Weights of a small GPT-style language model, trained from scratch on English Wikipedia.
Architecture: RMSNorm before each block, rotary positions, no biases in attention or MLP.
MLP neurons of a small language model. Each row is named by its layer, matrix (down: output weights) and neuron, and shows model dimensions 0-191. Each number is 128 + 24 x the weight over its row's rms, rounded and kept within 0 to 255. Numbers have three digits each. A neuron's up and down rows have the sign that makes its largest values positive.
A block is one neuron, or neurons of one layer that tend to fire together. Before each block is what it responds to, as a language model described it from the Wikipedia text at the highest values.

Verb inflection suffixes
L7.down18:060169128145125108129132123130140107098135067138158127133074160152153173123124158110114156117103114140062155117139105104152135127120105102116129139095117081092142135091135159117118113109116113096186130143103121145137123168152113068155161115115138165148101155128180134143120135149147147160133155116122124142149102120139125147118150118094128075113150142141135115157125150133106134122160128150123137121152147166080144119142094133083120088136126147106141161122116165168127132123148127161102098147084111133109114162128093117135155139106138150088101125129159108095127130136189130134
L7.down43:109131147134122142131113120174117134139086098139126089135164149147167205162097111146135137133113102099133119114142107129128112103133100132123171120120120200084118085133131127158145099101109164126139133102147153094133140151127116177085145108126165129136084101134137139148146122121092119146137130114188114122187091140153069126140129121173149115117124082148118122134127125146109125109117097134119148118112131151116122148137129089128158156150116166106087151092093176107154145117148151097122132124098162130122098112080157128148112141132109155126155150188114143163132121127116111131
L7.down89:095144160117097142168114148143105152154139123127166146147136155098141151097173147145150147116128158114159131126112121168130129089138143129148186167118090117178167135057131124118142128084133118112129138172136078099117145106154141104147135120130123135133106141150113135118121119116146131122114115084101142129123111112142135104161134112156113115083108132130168127113125170108140114120102178152121143163104113127116081153140160121106135107158112145145149150093066134138161133152093129111114102117142146090108097115154116112143125178125132169098083172157172129149081110130161121110
L7.down150:107155081068074154106093099103135137166150174092115112118157127114113120095133106114142165095079105166111163107135105098154127143092113073149159156115149120112106128128105107121152078129135146147078145176125087155124117118145133159154103136121165119137110103140105092089101163109143156138144161132123147138129144145129131129114140143132100129153155094089118142151164135109119131130082121078111110129151097120126109107112149114148100139123119097162113159109140151090098109161145127129099167135120111104144125125132099145100172119152127125095105107126111108117096122164151160127
L7.down230:116116140117067140095087159145147146134131104120124126134119125153088139121147104169107187140131175139130157142137117152146145153169126116118070130113113127149113109089104188140145186105123091130127143137153126064138141094137136151127155160087089148170128091117128117156151075158130134108111165110107124083128117131155098121156107121129138107113140143113143108109152130142163136135133151155131150128148104158114131126150137141134125082129128154133160140147101130101134109145077139126124152159150121095114116145080093142107129102189137152092140132129132157142132086166161124158
L7.down338:109165143116124151116143179142130139110116136137140122145116045169120183174114101156110127105135117059156116099117130163101183114125158095129134131159130112109077176130146141133143103109120132145103135132164126104074139176107121129144149151149157125162108098082163120118136121156098086170120158139078101149132153145133125131168134129169117123127131139123117118171081113113131153141168138106142111134162121128128113136115120121108120165089120132118116102152154133146102108091118125114118127122124153137142153125137118095125133102131149113090146126107122170160150068100134136126
L7.down400:153156106138056105143097131090148126143150136109129162134112130087133151124133096111136154145124099116125141099135113089109160129131141136116184147108107130102101146102117168152144136119150161099128101073176129115118099130103087106128121121102152097129089136128093073122137140180131143130151138129105121163148114140163121125089091135136167121129092179123142095120171127142138130103127152097140092127128123112121118086124142163126180086146165140122147128133109139120137130125110112106163139146157132116148141095127134095157148161134098109087091182155128112126131103150146190149
L7.down462:132127178121142081134082090122098136132107109144113115162144105081137150156135128106135130127150132117140171137154192147154129140158118114139127134105063126082176072129114141099117167151104121138110133094141125143141149122150146129133145135126086134142130086140194170097151119093183128110140178145160130107121149111138133131144123130133124137126163118128139129127133114138156139145122139167144086175145121146120151123128106103122153122128145134173169129139154140134132119159145132105143108099133126105108115124202126108162160084122136136149084103118118103153109126166138085168

Table header cells
L9.down27:117167144145131147136102115136181118122119171111191147134113146138148152103099070187123115126135128101094161125147128135136149143129127104151120121149104122092155110136149096110135154137096099135147163121180135151154109132124161159111155162083145125118104137101124099104112166129171107157147163142099101150138109133122109153131067140158138150109111116142103152114134113114121108114134119130115138151156073140082147167149161113155106082173118125117135121132146126102143135128104140101120133143107126137131129178135132121168132179159123092107121153144182088089140141102096095120
L9.down36:103110142127105151166123142121110121112119195099136101151117134122103178144132162126126100155064119152122133133137125125140140098113161118128124106106133086133166146172127144120118117161103117082105132141141124107172115087173146157115121128113101160071145110122095144149110094157143138111131157121090148082141148104107150113110111170161176116150144142125142116054109148170121144117110094145131143105145119140099167158159144113096110110128115085143120174147147131114182166131153115125140106152131160135125115132140134105111120109125131154087114143096113175132135146114093105128
L9.down44:163082111146144122141145163154126110112135133132136115148148134121144126152105086110140151121133101133111114126103152109117109148098164148113134122133087113112117147144100106139129145167190099143180141149150134125138122123133119108120116129148082107117152145120153147113158103168130130140133100081091114201096078092096159086131152157120148161153078082143125170148107126144097129138154157106103103126121161180102087164120138105142102130139137149116138124125164117154136137122135134131135122121136096180142147168126166151137125154128094100115164172106098112141111086113096099151
L9.down128:159120119126113145135117087131116084101156097120123117086144113137113044139109119139108145165153153145139099100115132115134120133114141118134150135141114151108152124115111130114088158099135175179162129127138115158155075141120144161123088182129154058103103158076128105151163104122099153122124111101133100085161174104133115124129138106127135188132097098141113121131110137114135120129154108167099136141155154123119156108160113109088118125124146093112115132152135125135151125145161097111146119099116128166159088119121126118170095147143141155121113083109136176107126120122115104101
L9.down223:066114065156091136103154137147105082138095099157104136118157098151161104122127127112103112148120086075107108113138138084113151125163137217132117079081128117113140112129120100101120143119106116114084113121137124070186109104152155144142123128125109144099126131111131142091134104136147162139147174145139138103104135111127142179113143133129123139141117110122149137147102128146101113155149097152111144145130144120125109123086132144131156134109177133134091169120061090086128151116111145146138148087116121122160101138112111142126144122129122125103117106112123144143119124143140093113
L9.down295:135159107121151131165136143096188139175133103106101110133158142120160086155147104124107132109153125128120139144113134123117170147135120134137114094140157168094147096140129116127207116075127142122121138125078135099167158142138112095127182164150133101153099156119156137140071121130133149119102114141156122128110181133109109145133134132141145104117128138123112078100088117130108143150113102154131114133172155152110111105139094131102131137128158140118096108085093132120129126143148075124125077168093136174145143072081107132128159120118135120120131103153104143128151154114153143110
L9.down309:117113137127112136111139157146146128106083142099095186125121143122105123118102161153085110161105092142099114133109132127130155066113107123128162100173154135107128110143175121122135127147091146144105133123103127165145153104157124141122107150063118088176083109138110142081094107167112098139092143126128157149113123176122137103147162116140166117156168116120120112162094140121136120155123111128117109081113139145074115113154138150106122157131154122128156150109114158076131112110130135130155093136076109112141134100086104104143094104138169139163161127128127126142129086146120111115
L9.down335:142119097061136098127130115141135133111113133101088118105158099130164185112138140181149160099130130129138128114104150196168152111152112120095114143126141106169209161136117120138137127136122110129100116138131177102112140108142123138176136102165129152111128191135169110134145100114089104128125078147102133117135157128084135127150111153125158157133113112110126140092131144114112157126156117106130118157116160137126129133141129107130133157160099145108116128141180143126144105160162130075134122086140119158116112091151086117155123108131144109162095109121118115103170139101103116114

Section heading closers
L9.down45:129101088089103113131100122162114150122135152116127101135118141128101100114142108107113155109151152160105157104144132133108139121101076162101119169137157179133158105132114082140107156138102115153120170143128155129112147125130118097108107130129098104143073176118129190101136164105108092099097072141183132107167142141163111120141139137151107127122134107107145154117103104109173093160148111117118094103144140082146137116195173137100104118116155159138124134130119095160147149123164140121144123115112118140148129095146142109105109097102118117118144153138121133100141188106140136110
L9.down85:143142112143095099175129117095111157128123144169138105152119103125155150096144184140165118134140155145119161095148139120101158074117115154150137110143129124101094125128119118108119163121115126127150122140118169101097110144142144098152113158117150127104100150140147104140120105164115100119139130125134112134128113125113141124145146153119111033119113137108150121126095116150079136138156113139099204122165107167083133118191116112111152149115082131114075149099136092152151113105131091119111130114170116107142138123100115101147124114121156142136137105131138162069097135088108121105
L9.down127:176138125132119163138132125146109135146124138115169143155145127101117067117122085111114111130173148148149098073120128153086157167081092119124158098146128152112153123136120146117084139137108118135172112083163174159155123114141124117130127083193138083117091122122118147151120123098112125146183114093157149131101117112142166109119146088071129131129148169093127137148130095085120145104110139135109151173167177139111120124149123135130135154127149146121139098113138103115146174175156155113159134148149111116135129151103121150141129134169099136114154120107110147117152143127123126145
L9.down201:101113121111114130135102144143115139122140112152139105122098150123098143127074115098094135085129108173095157145166116138091146155149081116117100126143134089079138146127100140109140147126145099140080129139181140135110084133121115115128114125127130104190097193125102144116114159078088128106138120152111147110111162125094100194097112132161121086170144124171118110174123093115129162118127123122145134145121139091124131160130103130143147119113155146139086124112115124083139141128113126157144122197137135153113144121135147109156127159117125139128149142126149165121127158071166135123
L9.down227:160132121130150128088174158101139102128119136068110111104146085171132110103113162123103085143149077140168133125085126170118143128085120155134089165189106104161138116118144124159146114143136135114116123142122142154124113131133130131113078131161092097112124145117145124132142092125124150168150120178103130131118161134129106149187122131137098141157124132135114159159079152133121172163107139121105155122109126158141118110150096180169150161100128139134153130146148128161141162109146190099146146130122140156100122141135144113143121159153145157129113158094084107141140142127113098148
L9.down254:083095118111145093134110128157101144144057124094086073117105134118155126097123113122121130121133109120102117157137157118124122145109104135084110132132151125106133105114072113161136102156117130105142065158119111101087104139147107140143153105108113154124143112094130110144108133146122143116101091160094118134135137183139150126125120107098170160162121124138132106172164138121175117106099085105159169132166150083109164159138132121101128115122151124129089088148086096159121147119127101135136093151136159137108187092094129131148140103111131116116112121103174104119140153130132120124
L9.down283:197142097119109132128125111158161118139133133096073121130188181135099193079132063140137158136103184128132124106105116140147136127118114122146136141122111132076110142123130137145156132156146143096168115106150108121127092162110121111185195126121139162126133119116116104092102120112110125149116121094104142111113114127130102090148150163136131108117127138157125096130111153156141143117138127157148103163118172138140122104041153105180120116105127126159137123143112150140109118135114169143144108092161104123109124108129162123128135155111115152124134126140109119131110102152105129123
L9.down374:101091143089124146141110097152100112150133103135137119089120140109141128106138124111114126127108170091107189145090137172072136164130077168115145101124085116133111130136067080152115136093106126132134119139128086078131144141110113118074115138140111107113158111151158151134117149158141143123135129127094141130141133133107133094140101128128128107073111111147149157119145131138127131119106162194159104127118143162120156140164150153150127123126169142149091163110094131144144120113154125099086153124115121120131178156161106141138136155128163142172112126147132144123120119065111129085

Section heading closers
L7.down42:142148174119106096101077134154137118172114169129122148160111135146124178118151138117128087151093126104136146146109152095105126118105130073089148149162112122174125108141130124107138138083137127150113161142125116069124158119120084131101129115136126148160086118085121150126144154120098098123123125150105099105107118132176080129139146125110106097096111123139135173149158181117146166111108124119137134116173139134101109109163168115116109080121116080156126080129116126137088107176134099154160089173133153092128159117137118135126123147130137108119134123109113130158101103157123146124
L7.down44:109136112127132117109072120166116128157080155148114152125079106120120130149112124120128143150152089147135168166121143152133119102140161116142157126125168127101157096149133131150117092106111120196159119133115138147137144138122072113114129065116144109161154106132117057115121115085114132121140126170147137123101107143140113125115149098177105104143120098093136098160144122114147143158076094083126125152135128152120146108113136128105144156109109110122170128117070132101117122095153116139152129091110124107133139148137150121125117174087188097114144134126087109104145122175109138122
L7.down119:127145141098174141148089132141127100125118106152114141100110137134112115142160120146107121149134162145090100140118135092120066108188127139132083092103094179105160145126110160122118148112120169116138113143102138124104086106076141158129164146161145164122144143098177198090136178104088106134174138137136139142120092148103149104158140104126138106113156166121145094155134136156143107135098114128139131156122095149125163110128094149099080108102110150136092126110167132105169093173120126110129154131124149158148149145108140117123112139123152143130147124125127165149116118108144108136
L7.down208:140106114138124148111121116140166106130096088142139147113157069154126082166119086126108139141168134127142129123096132120155134111126148124183078129168114132111113137107131175110122104126126100137140097136128147149108101116096133132131119143106161160106100121153141111099137151165126119132130161175151120164077157175089171096119119157143140163180134161124198099128118125152144143167129121146108147146108110145182143103145141126146087108119107138096142116098110097155155085124149095144098137129109100107123127171124127122117148132106125126181114099137090142117148153120154163120
L7.down245:156091140120155108123157099160112161123085141121112140144152130102135117148102155149121100145122149184139176154107148130152113119096113127191122135134148107177141143107116103146113135136159126131109108128146142162107121138102135134160182060115175156098129104117108133073123144098114143137158073118128112108149127122154066127157121122128089099146146111114159155127125156113194128127096112099167138132112119171118124135103122119086165147144145097113131139125131140134161149139093138128106173136123112120146134186148112117148145144108136133107165137135084116126101128094160153142
L7.down274:054176100137129153136142105132114122144129106108144090088108137117117120134115125123119096153114119063164143105111126092138144122132111152113121140137129130153137103116124150158129129163161098131129136118161157125127053142094088089106131108146122107082102109123140154121101159103117116136108149124114130087113079151097129147107128149115141169118168121115108139159117115133130130136116128115121114115130095140136107090137130167140124152090160170197123126111093162133137117178138177128123162134173100152100175139114135118106128163164120109096089096105132185138128114116126121137
L7.down373:157152153131122142110130154167132139143126109101114106111135130118127164130091146096123129088109127113130115169140101136106125141155114094133137096135090121167155113133123156184118084134153138098109104107128154146118157118082151109147102110125105105103115114097117143112159153191087155129085170172116162137163157141167142136129123095152120146137133162144145081146134147152131111156081161165146128159135134090128175126172110101126161104115064132090122161128156139168106129119122100140170160139129141133114121096146133108176122139118136119142167151135098170143140122139163125139
L7.down412:126119139161117141108131118161123188136142139139124126111121136151147097142161140134078141131179126125122151147125101167114135122093119129153171115189149125093142149130114172185133157095131141080144144203063120113113103117129089140152113130118101114175105159132129102152097107129068154120154130103128151115139081139134151077127124123126094074110096168129137119126160165121113128131095136133149139118117136144143138127120127128137166157130114134117115119098128124128126128105103148107105120094176154121151104190164121134145117166118140139154149111144132133118096157133147123084

Verb inflection endings
L9.down8:109109137108119125160119177139141146135159105122136162142125115095122115097124144114131106113132120069135138140117114106134113146103142131118133162123126105089137107122065099142118121128101133087117113144153130142129131114154110138110156102133136146076130149076108185153120165148111127109123147170083106123118124104117101133125168115118129142120110102157143100150117106111107097091174144135130137185122137122099116124111086100132127146141119112165106103152053105179111119097153122101094130151133102112105176123058128117179113102167142100162114092085115130120104138103145121120
L9.down73:170119130099102125131102174120195163133142154133108105107142127121165104113176146120128126155162142129120141146169158113140128143100126158115155125114120147147115126096123168119067102119123112121102143175097088071180133098087126135126131150108079082149116098117111118101131161127121141132116103135146117128136137117144129141172117165165107152136130108133100108155155115116150103131182172154114164118125114111108129144141087130136093132153145130095087121138129121119119123134080150105134207150115094119118106118118106100143160151128150139114088142130133104161104093155121145140
L9.down78:122195182099129144145136105117129123135130128095123134111121103115091142101139133148156116116117102134127139123154146187116145155127102106152171188088133124172093135154118143177124157141139136103115148122122080144119113101116128118136114144118164098092158123137096139086105099130129143130183164133100109158120137125162115140089093131135153139100136147143086080135118128135118135112114125121094127093152129128163128132157093122126102120138104134158135152149112130135142155116103123114133113138149073114145166174136069106159114156119074156116139133086127137121117128066153087101
L9.down150:080114112136152149106106135174135139146182143110121111168110108100124154105168151126159101126131089119096122134152121129099114116155133140149099135129122136121134149134124177118141119090187126119181112135136126135158099083129128130127097128104129154117117158104153143145111139149119136108114131149110120131160137112102116151119095127114124041126129154111123133089144126092166065112119134140142132154072116128109157111171163120118126119108101158130139103159133090102133107112092089150125142134092164151124108124135152084138141143168128163102117157104112159117176113067136143165
L9.down232:151185097102101144125148117114131109131149116121147148102135100127118084154109129134150094139146121127124148135137087159152158112092104105182156175137133150152129149115126104154171094111089126080132115175154111144154103158174081107096104100129154154146145140133164107119133116117124139124151095147135102125159133116135111103083098114122099086127163110158142126131095060122133110159163149106082179130101152135141138134121181125147113134133140075112120139116134128116142114120175138153170141154123104088155153124156135117129090141111121128144143090123107155087122132150111146136
L9.down236:146135145113140127089124090159151108095124137118111105125132118126116140136131147089122169073093159113133168132095132144143169128153131177118107087120116131130145076108131124161102137099179148135112156072143134146163147104147156063121085126137104112132102150121119117103119116110133106125106161086147169145105103117121110106112115162134109082138129141074129167129121132116163091144117127121110119129111127182124162151115119124102116145112102151159159124146129135136182111148106154146155153130163112150120141132131162137127126110103130124108130159129162147136140106201197121109
L9.down325:143165102124133129112070105195200130135099123133135093159101153101129169137108071127129147114073120163123174087147103135127113111138141115148150101135127097144133134133111129082126126108125127132104123115163127116131179089149108139126111099133120147150119133151150157089124094119133171092156155124098124174123119080113164148120083155147132109115126140132154157121121191109137115118146112118123082126108098112133120152124118102148088139168098150097136114140128128130124131082159114141144161120118136122132149151097107132156148100153143151099158149123091143134154150175129136149
L9.down507:087129116088086099074114140112171131142114168145113109169108101128105114116139135098111091122137109174116125137098132130119101111175151160078130165076088137140149119119121120106123119136164106150122108115170111094155129190104134143120115157124130180109124133132132115149136131128098096097109152157101121133160157100151157134136137120132108112178149120156101115113117111159150192144099131130149098124121120107112142105180131165138115129133109138147140130124139086124106143150080091173127120129126090091100145110128144137131111174150097167116108119133131142136132110164133084163

Mid-sentence clause commas
L9.down65:109137127113166104135115068095133104164136132139151090111140121129124147116088157152168148125113116111150150132113129113107147156095161115168142161118131129105140077105159104125116151133101145107144133130155147175111101076135109142140123104092119113164123146174162104150155084149133133124120096088102123127156091132085108128144122130172135121121147113139112135147108103130136132104101124078132105114131119110151110114119137102152142139160148210104120104141163079146113171143172110128127139145153128119102151137157087134103107128090091161140118130098125084097139145107131171088
L9.down136:148111134151137138119135172108118130173117145147149127100108100114112136175171131151142099105116110106138142121134116132120144136099150119124099139117126107137109176071144146127127114113154088102141126126181112089089177128110104145144119142145129100139117164118091130110135107130143132114132148125116121169103150109155132133080162118089170132124098153138143142128104087093183105110175091102136124145133110123192080122063137134130127151109055133140115153118106134151142153122129131105151147127114119129146131140100128084102184180107134132081109168128131152103150129130120139107
L9.down149:148157125121139137118139124161137105086101178140093114116148125152175114167085128119118161115126129141151157085157166140103166083109119119143162105089113119116098133086153124154094128115156159129135147145126109150142129095174131139112149096124146136160122117146152118140149110135086146146091135118079156083111134136098135119143150140141100119126111135119130106170135167133147104141095145089113100133118103129132140100126183109126113127128120136133200113107128151099092172139134144146085092125122181106130138168099118199110111139114149113146097128183148122143123144155135136125
L9.down213:084099130132146127144060114136118131182086184094116101078137139128156135112087121144116098152125098126112137086127135146168143105100109170102112140102138133152128129148094089105139093148116122161109109143136118122139099170124115124175165129103130179138107112132145104136134146127074147071171130115100123106091118156121113124123186130153096104136131131082086143153102102110135114088145118114131113159142131154142129130107134124176108135089107113152159112115137139151144130187147113181111124121145110150153108115147154139139155131139124141148122129136145136111156112100086139119
L9.down302:106123121171114140098138149115179123118141134111138122125130124106158096167173110107116104103128110119076171127151119135092161126140114143126105096122120122124183115088089151133145145129140138126177114144118106110128136077132126116134139166137085126111128112115157171117150173144114151143184122101115084130127136095130166128153146147090140110099114113128131139115126126173130142109096128166145113141174176131132154152124114132157158128116178124101064110112090099122109137136113117106154171117137110103155133128136112104071124123122125094103093162129158174164139153140159155158
L9.down314:125137126118176116176122107130094139147138178165192129117128114129143154170097166122143107147091090113121116151125127134110143108115135108113144136124137152145093140134126163127124113134134161164148121119109156092124141151143077129142139096139079099163122149132139120179165082084122139088163156119150102124150130120146110149141120148093128102108155120103166130153139118106150088120130120111146111123114141145156105160073164075126143164167130120112080131119127176108111103143122111115126106163110150119158118116114101152178133183091159109127137149129098089128126125156134099138
L9.down341:137146133157150119118118127144140120136151171166099113067143118149116152169123149198142108133139084097145132133114141137145134139126127126137113130109119114130110116133138101121167139105079131151137095153127147180158113121098149142128140149127122170135092112107131102109128114081092129155121094107134148120082175132146165165132133152148134106172145124119139116157130086118140116177152166129127139113139125134112178121182147099080159156141133153139112104118159122169120157125156134128096142143137145142165166161175126174087146193153116119161140094126099130143101114129124146121
L9.down479:142141112098175120159139157153148139156096123107143115087143127143145092118137160162122147113105116095138165131167111125132118104101144096104122132115165146139110097141119163143114085157092119146135133177168113126112137152141074117150091141101155169152110144100148146128080123144111104097094105111109096129192117168131106167129178113097129123099136182141096137122111106094110089112125153120117113144139104129088135112141138151137136128103169150109107169134100111140145126134158073089112123082138128125094119094093101098139162153127141140131148116126142156111121114089113146109

Verb-completing word pieces
L6.down194:141141180161098105174103119137168128145118124115140128155131136110132169153100120186129128123107126160140173115115106109112110128125176097152174117155099141153137103118138121130193141093156126134120137144139133117124117143145084132129129143111143115202109126152134132117134079180174136104118145156083107099124126096115098103139118123143138077094148135099094154120100155094162124101122112148122120153149104159113108165128096102082102171138122157127136125141130157145139108158138114106141131115125155093148151126099132156129097151140150164095096150133152167149131096174119123132

Wiki heading and table markup
L6.down232:184148118145100095135115122151118148063183125154121117138152104124142095110161117122119151119112153114097150092161085150160108104142118119074139150141155139137138072130125114153104139111127128083125147124119096102109127120151117138110139123120089152126111155153138121165135125084146139123164132101147139112118139143168139104109092085136116133127092108120128083109120186160117158156106159064135124108162118108177122107154125143137118123124162137125106149145106113114143121115164120142142146119148135097186109129090132130127153090087146153162075099135130134158112135101091096131

Pre-verb modals and "to"
L7.down31:091141119120113143135100146132163092134110109119149120170093116129109144149101124140166090140124111122123113107130158153128118107139152150139113139114113101112113165125112137133131121111154115119188134129102139135097133081079158122161127108133133148079093146131147112143090133113112157156102128098124067145139142152157124164112151124125127091099099161122150173147079132157118127138143188093163131126131171142111130146100140100115087151144066184109135088093098121097144140129104114131166092123153121146110148109143105172147085101124110088120139153081121146112142162129123152137
L7.down37:089122104157122134109150160144100116102106117129103131138147116128098137150124137116164130128102162114122162125136114130140128139165116144140084119150116167099061146095119124130110102130138154128097096117186138189126144095064182141112098128164094100106143143151120103145090118138138094151131098143114134130122138158151165121110159114154155070125122111135116135150122110094118104138123131099116113124103096150142117111085119129098129124122061143090085098134092120106134115117174120103140094122111144126102116121150124143125150129149148130134156168091097124161168159164075134119
L7.down87:170162151136099159116132161105116130178112119127117139098173123150160112082183120158117133117133162120113144083134096111138112138103139125094110145147122118065134139121108142120135153075119121131114097131127106079140126124102132142134141105186112150119122155130097136125134140098121108143115089145137079163103100125161119148127119098133132195127130132146158142134108138082128096102124114103040124140116078127192080128132099138120148137162134125153128160141131142087133124121135123129128145144149087113137135121074112152149113118119130104099147119123122087136103106158117102109
L7.down162:099139112170130134130101112146108160169132152111095134148124118093112096156110082116154158047087126105143132167129075136151134137134142157142140126115124120139121140129144110137133101113082115145100129168112117123122141086156100120141106127062106145160128105118124154139120123137162157147124166144141136111115163130094137135126120155159127151106111109130163102072118141124133154163134113134094117164149137095135119068134116097142122134109097153087150073094172134171133165150141122143118151109120168154130115090115138151095140104180120104113135094125128167132126117161102146125
L7.down217:166149132147145133105152188106103110088123079105131112133130161161134102177102093140138161134126166134117114131143091123157120143101096103139115122110129116124133100188137145106085123110118162134109115148092140152139081175103102161160141129082109131118107102103102134165100122127090111136128119125120108148137105147148143138138134135125161123114096172150125107140142168126164133177164150169124146118130137087136097137170121108105129129093172092109096144100133121152159154100120113130126166087126152143125124116113119167123109155156145080142133147090097114147102143167146089125
L7.down283:150132172119128139148136172153118160092114128091130133099190156126141122141097111157135115095134139103100127160121137116174131099156067096120128096133176178092143112092110168168125122157101126141148152149122098153089146161101193130122149094127125126143081128148156125157122144087124130096100123155101118153100126144139158130107154137124129125123136135116147097170113139135114109099121121137129127141131105185140111126099079133082088147125118124134171120122149157183112156152187096100145101124146125129123168152102113121122156087149138114149130116133120144120115135119122127148
L7.down366:102127147140138139139136125168121159141144101125077107137118144119142136158086123151083141148133133117121106132136106164135128123112152149140159143104129195124117114163146132154133142112114149148111147147146139141103113116125120121127074171094154152137113121146123157156123154110114176169166141125117144067090121117116108117164091129148125105167151140124146133158141093151131119087156166075169141143185101111152113107178131104090120128122096123087126109127145094073121119120183151101168130137149130132150132123135120141165176118173129093158136149146154118145138076139122122128
L7.down466:086097132115084111135168160149103140125171130134157134175126155146119184138131161133146115152126124125128139130159163154164100149101146128150149141089134129184165131119144134142091135106121128139168122144121154112171157111118120081111109125117114149165100098137128155144135089131115126167135150130145113087110103107083069152168123117134073077079115123125131159142126117107151113140112147103105122100137094144134107154140152119114180130078156121166118168138144121151134142122140139146096158156100145119125115138147161139131135123111142074174116115110111099123154161157134121150

Clause and parenthesis closers
L6.down171:102120124164136184143157125143104124140141122186184127158146098097123157150113133139066097099147127098165145194130133112110141130136170097111138157101102086120130155140122130161131150115119138140137153148069110092140121100157112139140131109125143101172175113156131088139118129088137127089158113134127119130165130118133121112115132117144139139154109119148119116158154123090146144152150143097117115111173104129131100126144148113127104128124097121113119116105102110150101120144185118126135148112121170152146088113153118161105109148125140147196108125074096106121121096143125142072